config.toml
hidden_size = 512
head_dim = 128
init_std_o = 0.0
init_std_up = 0.0161
optimizer = "laprop"
schedule = "wsd"
decay_fraction = 0.473
batch_tokens = 32768
MLP neurons of a small language model. Each row is named by its layer, matrix (gate and up: input weights) and neuron, and shows model dimensions 176-271. Each number is 128 + 32 x the weight over its row's rms, rounded and kept within 0 to 255. Numbers have three digits each. A neuron's up and down rows have the sign that makes its largest values positive.
After each neuron's rows, "fires after" lists the tokens most often just before its 100 highest values on Wikipedia text that the model never trained on.

L4.gate739:128123192141143171101098186146149101137133125126181130133091129066147080148123101142164141134167157086134123168085124120153057155122128112143133050089065103100123099112127134110160170127185168191164128244151090150119107161170119121107122065170101078112085125112179140090116104077090096147
L4.up739:107157167174171145129179144123075142106104173135148160110140129120138154125154062122117141143136126123213134126125101149093121161111133054064178107091104165150129097155159152125148141130161141153226094168126084151106169124137110101132136150126082142137138160195166194090086159055145180123
fires after: "|", "-", "ali", "ani", " Se"

L6.gate1216:168135156184099175083122119105148135184105141152162178135187180112043124103072114109118084108148044124138153082145173155119100110149157112122153120108088125128109153101136086116093149136083157148119132115122093132128142089226189117118129112135103189090071078196120118098134119141149108131
L6.up1216:150164071089130118113063098116114185103138149184137103106096176122202143106126152107222130167127102151114118125084070111192124148116144156133125140150109152126090150062105138111144134111040138133056131137153139138147118085113121128065123168136136129137152152089148112108164185107127098107
fires after: "–", " All", ")", "-", "19"

L4.gate457:086155090114197181145108162126126119177094151136135166161152159102136126118079150127133122174121060139117129200156188155124181213101131091162121131147135115119212163099102082116125101076138147120108146112145155146114117117103111141077161123160143150144096142136161060121067187134139160140
L4.up457:061121096145138178143168126078107116154040115141134155210129147177097148109136145142099145117172146143039142122110127073153131157103137146137132114127141070098162096108181100081163092090168157107043155121165088150151085171140121062140189132129161084127106105137150131119114163175112148154
fires after: ".", " |", ",", "\"", ")", "\n\n"

L4.gate552:106119131151105084190088130062147154117104072124114093167133185154120151132139135103113123129199099125085125133112114186106145093154076192148108128160095086109163124110104147083152101091148112108113094153077161116041157135117104166069166101186110104119151108040135079152078180130174117117
L4.up552:122204101121076093096094136131128132105171156119182134167118122132120118163135105112140089122188121129095104072117163128121100142163117084111097114148216118117188157114128153175103123092145089164144155131147086130131139181129147152135152091083181120146141147117116058151162141113103109111
fires after: "s", " as"

L6.gate199:149137089117165137096085129099164144178159113130178121080081169133096131142119134096180117134136160115143173143143107135088099098118107090136158123136088141083178139157094084085173176125073150130148136127118081136085078111133124108146161130117091123146145125155080066151121144148119088078
L6.up199:139043112095200053109121072114139132136121156108129130077098134133138098098134105061127133158118113114130139131115120117115120045134120127097058112121126163159138170159082158142139081161143090190162151129125114158105124137112100127045159131135106148091080161117199088091085122113146156131
fires after: " |", "|"

L4.gate250:111110088163128124111124129099092145100142195138134079071100123115151068148126192135149201148105079141138080125105179123126166089184087113096027090118143139133175156150150152073123131197105190124100080105070185079152158125115150219075124086112101159068163140087134146165181094156146118099
L4.up250:165133187082147141086100140162157161159112081115121116133170130166137149169134107073153051090156147101126160085134057153172128147092132193150182139129139097140089119146099163180143096105112083136132053141152153157128148145137153118081110172167145161153080131155119054132034149127144139155
fires after: " |", "|"

L4.gate1164:157049199153093071062104079116140171068091139153147106094102152113130098110144070121162137132173158169077104069090214101092100059128162081099097063155130153129129108096123101119095080091113218156136137145123091156102125114127134146144090052120136100076125071121124116091081140178092128166
L4.up1164:140133140144147096124160107112119133127122109119112099130120143089117091192153124119145185107113112115082098143168189145163068137094108125058129132154123089121141090089140138132136121190172135130147110062168162140110066131142129158170136103140113149097175133132096178144189098118160155111
fires after: "|", " |", "No"

L6.gate248:146102152099138147115106095146126154121162099107130100074178174077154094150084128084179158156154123109075172154166132158115046130106157098225184162061150098099118121169140150096128090095135042156164140123114107093108121115133133118124139150137125168144105127131155087144105156126163147113
L6.up248:115112107131086113116105099176066131078132100144126149180153142118179145120152184118145170115119114146142087170149109130174139125084173132093079124146129161148117127140145132059112138117133130137141099165096080127133140090119115040089152121113151127100124075114077089174076150088167109073
fires after: "–", "19", "18", ",", "-", "17"

L4.gate969:178108182156113106090124084118194133116144090111101143092124105069148077121150147120123106099106160247090163133072115100080067146118127071087111119152167148107068114073125147135148132130167118079188058145107122110088204122115124138120164105096145169098077066114069142128082130157087097163
L4.up969:102127113114098107144158172106057123116140073189048182127110102153185131089111078122193141120138167140154126135155187145100137115058120097149148151113141142203132127118136127110135111095123127098099107092163129093122129116130129130122138159088154125068120127195130163113085178117160093111
fires after: ".", ":", "Ch"

L6.gate1266:152139081164109168140066152182125104126120116085102166141160146130092115172107125102098141176154160089165073187169097142147152168124100132174110120159112100093120123088094119062123136086108187160119139125146140119134149140146111119144175121137127183098094111058175053092146118136182156087
L6.up1266:153187123179137143213144149128108148126137120148092147120138178109184185090090154136096132043103126161168054098133104128111147149125104103092163059187141082117225160101095149156063153142134170095096107101139106131121101131184150117195102104106134130100073141147190125108143135178239186098
fires after: "=", " ="

L6.gate201:174077135139143154164083134148116138143137125110146152075124102132146055078138130151162123145165208200132118121156172151168137103154133081141113147121174118017055162121096094097149153109181136115114130145074132112040146092133097136128114082161167137152139065148107063107152116088130108126
L6.up201:168143115153095162109129156120122150129129126050106140046136107101146141123144144152145167108144107118166077089136155133046177129099160042103105084069100141110121128123139090131124136104255182093190132092152188170116119145181169154200094162167106121106156118088117118120174172140136137109
fires after: "|", "-"

L4.gate396:125148121079150204078125089109136124159114154163110116092126113158186121131088189135191101151119128153167143134088096164112064134131086134161112110203094150165148115121100114126211160110077099122090115091119117145137078088123039121086133125152235106050156079177138135107158088108153163114
L4.up396:116172139166136113161087079116091146138070166106112143148204119117126141122151138144100087099101131170128141143141122151113122079109125132124096140157142123134153087114142144127137121156105116081121135052119046159138066146129114185135098148145160136144154146147103136124072119123124089124
fires after: "|", " res", "ps"

L6.gate801:109068112146146070097057123149083122156143154107139151073147133146150123173138135149211140164111122098147174112131047157139114101135113117131118131113157078089095102118117192136120138109205147164129108131097147112123146146127132134111122077137078171112126063106060096109103104088131181150
L6.up801:112059108147114096115152076172110113115072113125105126100125151133106156161126082147196147137072152116144159151109103193119107054097097096120122119141155076075070126149154164135141127198207141125165136127164126117097141184149136143107112104127079147132092106141107096099121122117125120181
fires after: "|", "-", " |"

L4.gate1332:123141184096145093137099105132107157107135109100097130077151115137114097178148160069114065086098152103187130149152133156108119128102125110099116133156127003160119181103100188139114141182070126153190088166166206158145114121161140136163158147102137154106118175162157129147144117138123174102
L4.up1332:126104153086117196137116137137110170148170105099139146115180121112148137101042136120144160150111127100152114090085117135192130159158150129095106097107203176150131144128115064172128099140165122144113091086146137160067100064109113086137120112146135075173089094085128180092064135138161220154
fires after: " 2", " 3", " Ho", " Cou", " 1", " Lo"

L4.gate1170:060135135088179100106076183137207145129207124167174147157166088141094079145113150069128142143133165126150141138057134085160077137163142105126088129110176157136140140165106152166122125138094111194055056150060098129142071121107138113147131160056091115145146117168114090179075136139101114168
L4.up1170:122166107105168146175134065153171185107113125138166084126091023141176116138075170115146126106084182116099116164158171124013084140160045093156149147119115159115162113133090106138078115094130137148143096128118111071123156133152150105127153106116112147094109157125161120144078104161103146154
fires after: " 2", " 1", " 4", " 5", " 3", " cap"

L4.gate1131:093119147153121024150133099128127120131120117164077156126127186133110085155063119081098128127093123158136093147119105108136104132094092142143135087133082082153132053125073141091119124127168152139143129174126169057124189177125168127129111117155093168134136175099143160074086198122155127142
L4.up1131:090079133152107091199096141144086183171138143143154170132198126142125148088162156155182132078132128162149149066131158176069165116089134070094126092148186146174127091141139042092112109110128174153114102117161138109100133145063095092116102150115101124068112151173135127103146113169117122133
fires after: "=", " An", "\n\n", "."

L6.gate1241:144134138073171173081080129068133124135169115160097089066106124101139041110160183097123091148115131169146144165148149154121137135093137123161124147169140153150128133096146088013136070112117141175134138108073122146094103180136110107168069130114111124141134096109062110117082144104121125091
L6.up1241:122111105106115069175114105174048097116137112176146115104108197096106138157123074147151100107118144167060184171144148116098104148167128160123142083158122106179037133069110118135134141144153109107165097072141201111103110119132131126072174112146161146141152182084137136147156147145142065092
fires after: "\n", " |", "|", " +", " (", ":"

L6.gate669:175105144098097101152106080118184097128166175166174088107108155092172088116123129136145144147108121166157131143145120141079095128153125095116142063133098061118153125107145101100164131118088118118087121134130120095112127096118054154105156122115170199089148094170135148024131127141078066162
L6.up669:087130110091071157182116064145110147200096157113152130117131052128151132143071113132137162169168158155117080144154166148063166119159146088108126079103111141102178139137102123118102074106089103162125120186183108192109109138128147154156189129202085078109176107141125128168125117169092095139
fires after: " |", " 6"

L6.gate440:124161182150071172131116102162150127072123129221145156140126099090137106169164184129147087099200124165103118126073166172091018127102154150078077103080160119136107097154138132128162048207104143170114122087122145130150155145136081094132168075122129172117074117085135122048142101151073096147
L6.up440:090109098110076166127115103134162114119162129098112171082133186070133169135108100140137107110118053174134125106170111141120135129062120103142129161130122142081094136123070091100099138086110091104167133110115125096077105180123097043118144144140129130062096146145044126143117080129134158084
fires after: ":", ",", "–", " a"

L6.gate930:127107114161214140078115167117191152156102143133126171107068115099106146130079126134111142133091074111090119108130138136143108087190143096119146080121101104124097086178093128093118175162187178210131090158173166139141161099150104171091139101131106116098104191134153162125148181053119148094
L6.up930:151160098135090107163134088123134118062121115063125089155152131096086091138116105135134164132105122216121110120104070136148124150152149166148167188085140131090084081116180142186173077110144111094101081106108131136133100148096133116202121100125134162116142160139111151185121127099121127105
fires after: "-", " di", "|", "."

L4.gate197:126138091129113124149117128077120097143162137124106098041140117197127103149065125145132103097167157121164158101135109140071120096112124145119134153113088116142168121097118124104104124170158127226129059102144091129100137153138155102101113131140127080113153093077111125093106150143082120101
L4.up197:114136094090181116161132107149058100108136133128083170108111148147157109147166190147125131106186117150145100125072114139128065205152098138074131174148100107189119147121093121182207104121185111134116166106132168173110130139115104138168186148129162141097151178109126106129190132128126085167
fires after: "-", " Party", "|"

L4.gate892:150116134078144148151093113126128090147108115069109129124154127068143148135151140091156106113123144179121113134140227138047120076128178119105103095124117165118114157093128197105128158135127077133121137117101137118126073126138146063123117168171160179100151137155125142120153099103095123148
L4.up892:103111135133122076118131132150114090121112108084075156122078142121154121157135144091161093124107087126086138143185140130110154146131098141170101169143160135135153133124143117073101139248121157130126119147094164146137164150107170106072093122145076170143147135103147114102139112193138070087
fires after: "=", ":", "\n\n", ".", " |"

L4.gate1182:190178150123125136158103113137168136065111125129115173155128135155122091159135183107110199126096088102155074093146116121147122122101120116134121155191148101100094109119157127089097175149110154140136101111141165134151079078127120201115140076216131122104170147104121131065123085076131110096
L4.up1182:156142136165117053150123096126161130147102112096157160113183186091102117111159083139131107072129190133099094135149185116068117140106130093082088116145128098099080119160108112166169116184116056123130176170092091111095086092137137135092099119099138167125126093142109146122112131178166133157
fires after: "-", " \"", "/"

L4.gate516:151116101173130136194155109135159131110095131095100131157120155125138175180107113127152115138090172131131135174122092072099115135139116103118062100149074128087165105128123193159135160160059136180153125107122128094088163085083167113103103146146115153142142090056180146138141175180174089142
L4.up516:118122107149124141153148121075119164100153133121107151058183146163160183107154177118164099096087142096183083134190149132193105074104119091122097154139138117191160129151139159123116115137132144127115094135162171138125090172143144143154117120117086151162099153190158149101116083073161201125
fires after: "|", " |", "\n     "

L4.gate60:179098104129162100137090116137129093091122090093142105068098151168185118166129090122101124136144161139135076083124076143117111132101116100144140085130104115086121094110148112147083175098162116108164111146148110097069144169132101154101128142106165153109098161138146122144080168130118112104
L4.up60:113177181162132167143128139141215118149123109108134105078108104114124107135104146142139128126127110135118136084228161132120143118073105046147088078102138127150136123119133107126140144092169143154166117114189106179097085110146107145164151158062128115162097137116118075133109083129094142141
fires after: " as", " in", "As", "isa", " Take", " En"

L4.gate1181:104135112124184156122082132130118131140133136100049134098138162114165161131038085108158131089150098145121110129118070159102176117119015098124120131182115122085127118076141115164107144076130180107124125118152153138098102182108093147136129111122064140092150118065154146139142171126109076120
L4.up1181:118147093148124193184116108098112137165121102093138177144173148122186134078112108105075116158083168151077147046118160143132095133129136122175125112115112172172165112112139087040095130170125119062139049114124111132105166148152153061155148115123128108111160072109168113154115140129147146150
fires after: ".", "\n", "\n\n"

L4.gate972:064106196113158140125113165171183115109123162161078148143163117142144142114119117143123139203078061149125096182143145117139156100081111129105121101140129075129104133111124125099133180068113128135104124159100151140110117122170071134098114119124125170136122070111163136108132094161090130105
L4.up972:078122106073136082126120120128149127118143127098115077123122153172107109141105167088118142106076160152118127134086158164051061196138186153162113122161147176139127128092172133140147158151112140092149184079073095154143035128080133135082082139110135107121151141102052138194147077103128122115
fires after: " |", "|"

L4.gate15:099081098165127067079123142216124108130147117153094170085114134134181046127151228123130121142134118150210127137142121147085116130142113096126121113156146068149119128149098135089160119173092162102131113152112161119046065168126127130104152174157128141105130165125129111152142176179209193138
L4.up15:130064201109101122176143097126086105112109125123119143117089072087112118106149147145157123115165119142132103205148126091104089142090069087094129082126098126104159081122132095110131123134176116089176090021143119150118167163119186160169127112155160143106089165138081145063123151067151134122
fires after: "|", " |", "-", " home"

L6.gate535:143090099111144172113099084113166168063164181168142155082121095064126123137078193155159115110144140134129211076063097160182117103090132079123153085112127112171118148105162162109135116146125123113156142177113063119119157194092158092169123162130141138115128132135139122172087156157111093083
L6.up535:133136112113093134110097046133123188130138117060142172105080111138166151080101110125113135119221158131172112124103143179175123160111107133167123115127132122072130118159012145122152148147053079143159124119069159176114077129093110101090145174170098106100110105164143150099078107127129115126
fires after: " |", "|"

L4.gate900:139156147134117048166131177155177157171164112166090143129110176132122024108136137101100141121128110079097160098057187122140120131109161144060111128143112077114174059144135131136152169093165117132116130104116082092103081116153118134042128153100089116133138128136113154100101128169122119127
L4.up900:120160197082098116091147136097053124050111145111094106180127084069031169135086000120211172088114145101139111142140174096115136135119152135177185058096096159163147111121124131120129151123164070083114128154175140095120119102130183116117107133147138152137099159180156109092117182124143140060
fires after: ".", "uc"

L4.gate389:115145094174168123053103100153141142198222125109070137116182125124099097131091053143125138153078138095136119156121144102128113143108151121197207115156142140173096134125093124148087167086164169116140092120091044136120202094144109165149145168134122169105097093166110060176088163155123159137
L4.up389:111169140107086082155096093096175092119143093145155185138141203130087124152111164118168149174151043110100148067185091126112202106114132053123084138106141152092150145156141117162154074098086101137152126198212115138147125148133133114149137130147138158111140160219141154070170144156123165078
fires after: " |", " 2", " 3", "."

L4.gate1105:158127070124084095106150113035157141118084130172172122108074187092142150173059184110097183175179095197110097202094105129117160094107117117098078101092142146071196124143152124115152122198109142134114033082135120135128133132114120107102137092152168169094165130111119125082135184103130123131
L4.up1105:111143162112110045178106135144164009139139151146145121118124140161068114176136177114086148104107129188146162099108129145055173107142108168127087118091156106101108178108143113158082117180125103108208158152078129143137130190091150161176109201099130093094154134056099103083089133135122109126
fires after: " on", " Su", "On", "/", "–", " On"

L4.gate111:083126137105132100100067110122131149148160210139157129099105098176180077104175121155107115170107083144132146192122179141118143111192118101098145153147101121091143116090100118153106104132157167145158165147129118163117097102139100166099141091142095101095160075208139112108111103172201120140
L4.up111:128162097221165115160137104121132136125121176187138141149148130159169139149078142127139145126137173111184102169081148144099166123096146157071143116108130112101111107064179214130163134100090157115106075120155161096118172135126155193130139116103128192196122128114103152165153148121139123057
fires after: " |", " is", " as", " 12", " 18"

L4.gate1058:099071151122107174136118148101143127127200127128146167143091133092119167151136119159103084085101105158118101160104196125078153123159127113104108124131067117087142096178126168125163138147112099124190153107097105078131146102179144139085127111110177133161150121148122110166112042191157208170
L4.up1058:124162144118148146104126079107148184094032108129179121132124134111166147126153085070089131174112149165109094126073136207163080184146034171176166125106110204126070177093148100134140086165204158132123102064060112127173147136114097084131207114103124108161137148078138149155138158131138142163
fires after: " |", "|"

L4.gate877:145082076127103122118119096111174204111104114190127145130143067113140118135044096108191124141116200126113082115065135153126142102108060140128119157165181138110176110106124145054126132092182106106165118112094126099160149117087212136113116171116098138067162183150127116141122148087167187113
L4.up877:156127147123158135092060147153155094132172154084143130036133127097141092099139173125118126128130135104127162129146120154144140092118163177120136079125085107110120125158102140160101181219114146201123087159112128137101116171167082188110108070203127144115150115088138122086098131148112076111
fires after: "-", " |", "|"

L4.gate170:189074155123158106116077158090154121106198177149092132116165143100174091182132155119178148095110154126151116078129117121100063049155147123174080185062143128078131124112117170178159167186137118133112079141085158143156142116115119103105112146114190165050107115147087095138122110085159168103
L4.up170:156092119123102119166130115187124141070048129159063066138131135062196156125168148174172153119122142134100091169168200167146230122180121128161164207150155117163140120100126081127099170117156125082150112115157105106136142185180034139132107141085081207080142130157163133161054161120138108113
fires after: "."

L6.gate1115:094117148153155141094087166149129121106076079104112156141103126133120147172108139093174077137147182123127153100133167106168089117114082181155068105090055146107140097139080138097098112165088128175155090128143079116099133120050147096158078066127142112100151075138128106125119148129162148069
L6.up1115:127092100147111079181144096105072154096110147119122126121103092128203117153114168154123048146108150124121117140111166193115062121158119179113104124096145102193137096132148132131153066129188100175110111168155148150154116153152122066124140126139146070165100106130152169191186141094149131095
fires after: "|"

L4.gate68:177099165121131132084109111140143082142159162108074137124150107115151084103167109134109121094133161090088135184080159117101082158132149089146089115146164111127111088110101127127157120174088144057116140117058087148129107076163137104134093138152078129095143121132174114100092107100123105152
L4.up68:141119163140141152112132124113133049082092176083142146146135057090114084125115125110141184137142110172108139151103108071139102074110098104103158101112106146137082078128171153156157163194130148106114123114083111095118056071139138098202124104113094155115135144098188163150135091078147087131
fires after: "|", " |", "'"

L6.gate1120:135139104164115113138123157141184153122148183158154115109091084077125100151128141122137135183138103092116131153124130150121153119140172123174160151122039156150104161150124169104163092128108136121168115114134083128139076097098140091110172159105127127203097102228132137136119169092193113060
L6.up1120:076143133093152124115120082164076149175179114131132152101130075140163098174165129164104127129138221127152144181121123153114123105122117098150136124093178113119144110100165108123167132141160115099087174176144143150132130112079036115141192077142188066145109150094178087138179173107126111190
fires after: "-", "|", "se"

L4.gate1183:125097171178115086167115163192141124099175122238079176154190133106064038153116177079119131134085100188117118132113153112097112144101122148146165106136189128139070139100136113169120147130094129135113143100086163058133090142133086183067125087167076155129140097122140107149092130099129140147
L4.up1183:109095124126088073117128131147089114150096163068128104118188129131129169109153189078068171062163082118094124124193055102113092080156154123087150173142083067142158105078134121076138133146116179131121131124085183147101139103185138199086089112131101102106129142080130145104214152173143149154
fires after: "-", " \"", " close", " un", "|"

L4.gate260:128131164122128130119106118133123148157126116106063116085175174121152106157098145182150134086146111116205120101131128120196117107158144132122091167128159103115197130159109137133143121115150090172139128131075151180164173156110152107117069119141132072104181080123115127112093127070143134055
L4.up260:106137145185177131169141094156149139097139181142117115093147085134119118119104116181108141150107120177105120140083219156094154123122090071165122186123125119070102117101083137147134136103146115126187145112173154135149162163146151047146110083113158121105089125096155080113087157065154134138
fires after: "-", ".", " p"

L4.gate168:115154128038158108130064166148131158165164121146109165165141143126113057158093044126119091125114124108152108188147187120130112155213136126184106113121126091087180151098113118182089147052091124126149130145091086162090117160180115101037136146101111135120153090173136118143080153159121191195
L4.up168:144146134121100111099073078106115145093129143140148084069129159070093178122099154136186166127160109081139142162094156096165137065141112047126125100135120128087145121193113084124106093134154148148177097127125140071141122095132154168118149132133119081130151166148145140106158158134090138122
fires after: " |", " 1", " 7", " 4", " 6", " 12"

L4.gate271:120154144050138104106104107087103130086130184176144085116128128089147072154130169143158177060167113122115121197103096137116099176147148088156095051155180039109204119117131163116131150098146105157110172132149139102188127148149129182143148067079136135103096122107135067148088083109096092162
L4.up271:126167170039089158113206066121121112105165159109086114178131144118076066162136164119139191082134115121101163154121114086127101148123167109147135139135167098125121135162141136144143142120148078116119131147108097105174156171112129191140101131074115180143162146177181140132087113108084118116
fires after: " |", "'", "|", "s"

L6.gate1187:112168125157122126098101124107148108162162147092163104175180132083093140091084137083101108114126158127101091209080058137118070119118140116168110120117130101101146158089098077072144182114045098096143132148128110101092207128158109084081079098089093149130152053131154143038117131101098111143
L6.up1187:192130104050102122103125108066142098107169102096079143135124167125141079153119136179139113111090143162101149140158129140148144121160112112096111128010073095105111141055069116110088162099124076116130091172100122138107110100108174143109230083160113114145124103056124155139102187123052101097
fires after: "–", "-", " eng"

L6.gate603:110113140119167168149114132144146072165059155102108099098098151132169092148116141117156102215104143161055143151174135133169074144112124139220138148084103063115133075060105124093164162114155115165179134148128206100105152156114145113131147168186214160082073154096107025149059159060125144187
L6.up603:112122159147173139148123110147136111138089116174129098155094100150132148149130127089072128126109071177106100176147121074153117121118187106175121147093071111203160103103168133137111127062186108185190125179120160118167128199092125147100108138230092123143114120102132108123140116118085093149
fires after: ".", "-", "\n", " |", "1"

L6.gate306:085133188064170146100091115094129153110128113101136125150138137080163105196119078127162169093140118119120081141117093108122130103115136104080126131134171126114104065097141183125087070116132157180155083026142166103148154154061195119137133153162136159154140174181099175139118169118061145109
L6.up306:151093145135173141103124129094194146195121153094095176099128104097139100164083114075113087133115121100178110106132120116170097174089081147128162131069136143133103092187151183155145145115068105150185184131124173121141117162102130145149108147145117078146085149144124116163114133113120138158
fires after: "\n", "|", " |", "\\", "{"

L4.gate10:140132088127148041135067162138148109141094137172140194095152106128168148153139107077108097107113102106123123110132155190144166117144128123133115147126082083123078069100124151179074149112101215124177093100109181139127158157133112145103104128170132151087129072164129006091179166160170134093
L4.up10:197115075159142133131151168094124169110111169155136142174117083109092168176128114102119052113115095201123195130129158179084139132128096122095179150148058166148119119173096113080061122100091159117142118163096144074122124113136138123080095127091131130141131089153065096097151191168130132123
fires after: ",", " |", ";", " (", " formerly", " who"

L6.gate791:165116108140178030170089117132151131063097110145165076100075137086085073191117151131152078159057126150107159139128116147111167081144153095152104090100130108114185155089118147091137171091157148107148110147110136161073073122118138093085152052233116172160137155109132105123110146118149094137
L6.up791:098132131127077082134123122128091092077114127127090131146099119144230118161078125136116100160110155187149157153141142185081062114132185117113133131156098091102074154083132130132151120137111118092209108133084105094102164147145151143134082147107135157143130129098173227140134154134157102157
fires after: " |", ":", " on", "s", "–", ";"

L4.gate711:153165122153090140089092136124148191114153121182142071071106104089183111097154114095150096107170138129120113095115167153110096117128144101082131046182138146098139192120088131107118173160050132129186115117089082182109101092104070127138107137114187130101146089160116096183052093114105133068
L4.up711:126094128150151155112080146153094145100136160123094164160153139126143075161143150134111086142112133162127148126134137089119092074131144100134113136093139124143057217196107145118199128168103098085115067093103109170099099127077079059152184158089111113135119146084163107122041158152137107111
fires after: "|", " |"

L4.gate781:131134132107082131126102163162122141130136170157160172121188127135108118215108149172186169085159100111113153144144130109112132115112164058152092120095106077153121145169092140103130116186126098126127103133093111152108107136132092118140105095194045139115154100097122104163141114189096109130
L4.up781:091141146125232110128126083159171112087138157112099109153170126100130108149194130109122177116090198148114109066123129095115123132150159140107192159145143132122085106172128090148213161129188199135157101099107134102104128123135156133157092121071153140147111192142080116161128121164145135197
fires after: "|", " |"

L6.gate264:114091111083171128096047064153163102107102142140145204064134148086143068190137108095201091151084163115094123155133112123085125078170160069175144124102117132103144101110101131123169104150111158166120062051113166128111154122092166138099119083169143143102134147138140094095086087108154087101
L6.up264:076101086146148153129160099118134120111119162158076129090080110136135079195154164079156074153183138140131162130131155084046107105130167084122131092113154119155122117137164138103129101161107088133094170024091188136116096171147153131098162108152106100123103094099152106092133142160119102167
fires after: " |", " (", " +", "+", " −", "−"

L4.gate984:108071137124137097104087102153156175194153108098147082118177190111155147080103127165115113081156131124135081132106145103127148126129096119141120103170091044091131102109005122124162159096175175117176100161116180100111143139141113183035087110155074141138093123165163084104097138114140139154
L4.up984:123160117132102134178131065097075128131138152070153152160159175114195129132145065137129104112081093185064159087128148086153140077095108124104117157127096081159092106109122144125151137150178101106123104095141142127083131111057107099141150160149130168140113146097161128200132130103097120128
fires after: ".", "}", " it", "\n\n", " di", "c"

L6.gate1023:136161112134103099156118130118159080114100169114076172136146176126142091153133138108133158199112135139070107167172137118143143200105121079080106163172149116063132132103107143096065112132121130120097077155113142107155127100110113082092140096152089206146186151071150119159171151113135162091
L6.up1023:122143084127130134075114156128130150061162140084125202159101161165166148172108122148178128105121150132070132115176164069175114166122195116076070166185042123153116150139047122170085113108087180130096141184139126093136145083141183223107138128138097140086117113096147110124102149072126163050
fires after: "=", " ="

L6.gate989:126141102173155087125092039092115127127156130137208158082097165079157177119139155136160097156118144113096250111086144131084090084102151133068111104103111178126137161106168116062130184118151146110194160083183133159142131147090110099050070156096198160114101096148172123098124132138190127111
L6.up989:040190151110092091138116194140139135162136124164129159119136159083100058107138129127098104209117135153124102127141094164075097150145102130158163113084102142103124171224068107141149090175129111133103127137127117178127149117180144169101159101082099177110154106227128094069108091092132104099
fires after: " |", " Bra", "|", "–", "-"

L6.gate1221:163159144105184136086072200171158139152092059103087164096189134094102128119099081122101152116104190122129133135146193139135142130102157070093102106105166173073194138134079103111177167139087147163104115114073126141106115085147112157062109142123103184160176094142130102149084135118098146160
L6.up1221:107128108134160142134075058139075120130127179099191141129128099096133081156191125168135114115144122131138129152133149138080068098149090075134173153122122110055218091147129176121182111098103151064108152125080105154138125100122140124204170109109114119117119143135065129125119150170157156115
fires after: " 1", " 3", " 4", " 2"

L4.gate1034:143083111092094119119117143118178132139110216111140099166109137099177160191156102174096097132121196171107137159137079155104104135179059119165094139124064097147086093082129212095148140095127119117143106162167164149099142166163116157115115116176137098073139107127133113107117080148126117155
L4.up1034:131148110172185117155098123108156196116089091143123100140075112177149109139134132088218169166127099127131136126119172177097144128109155138077169112113109112067111181042095162143108085140209099122155117134113141215133136117085151153078188123108091083183133150111166098160077113130124107073
fires after: " |", "|"

L4.gate445:096136076073081068131079167111135183117108133161181104167170148114132093065117152090113095110121062120098127147148142149112114133160043098168070085112160072148137125193073126106158154069128148149149151145140143138104144101124074133083177079105103107133175141127088054094069099073137116144
L4.up445:102115111118141089156154130114120165120157151085205138170149109154108141102086189106114114125134077139103141157120133109141120107096056120123061099110161098163076142129120113128196149106167169101090153128183136152097096088114034127137221120102091113182094108134092107055121133027108083125
fires after: " in", "–", "In", "-", " In"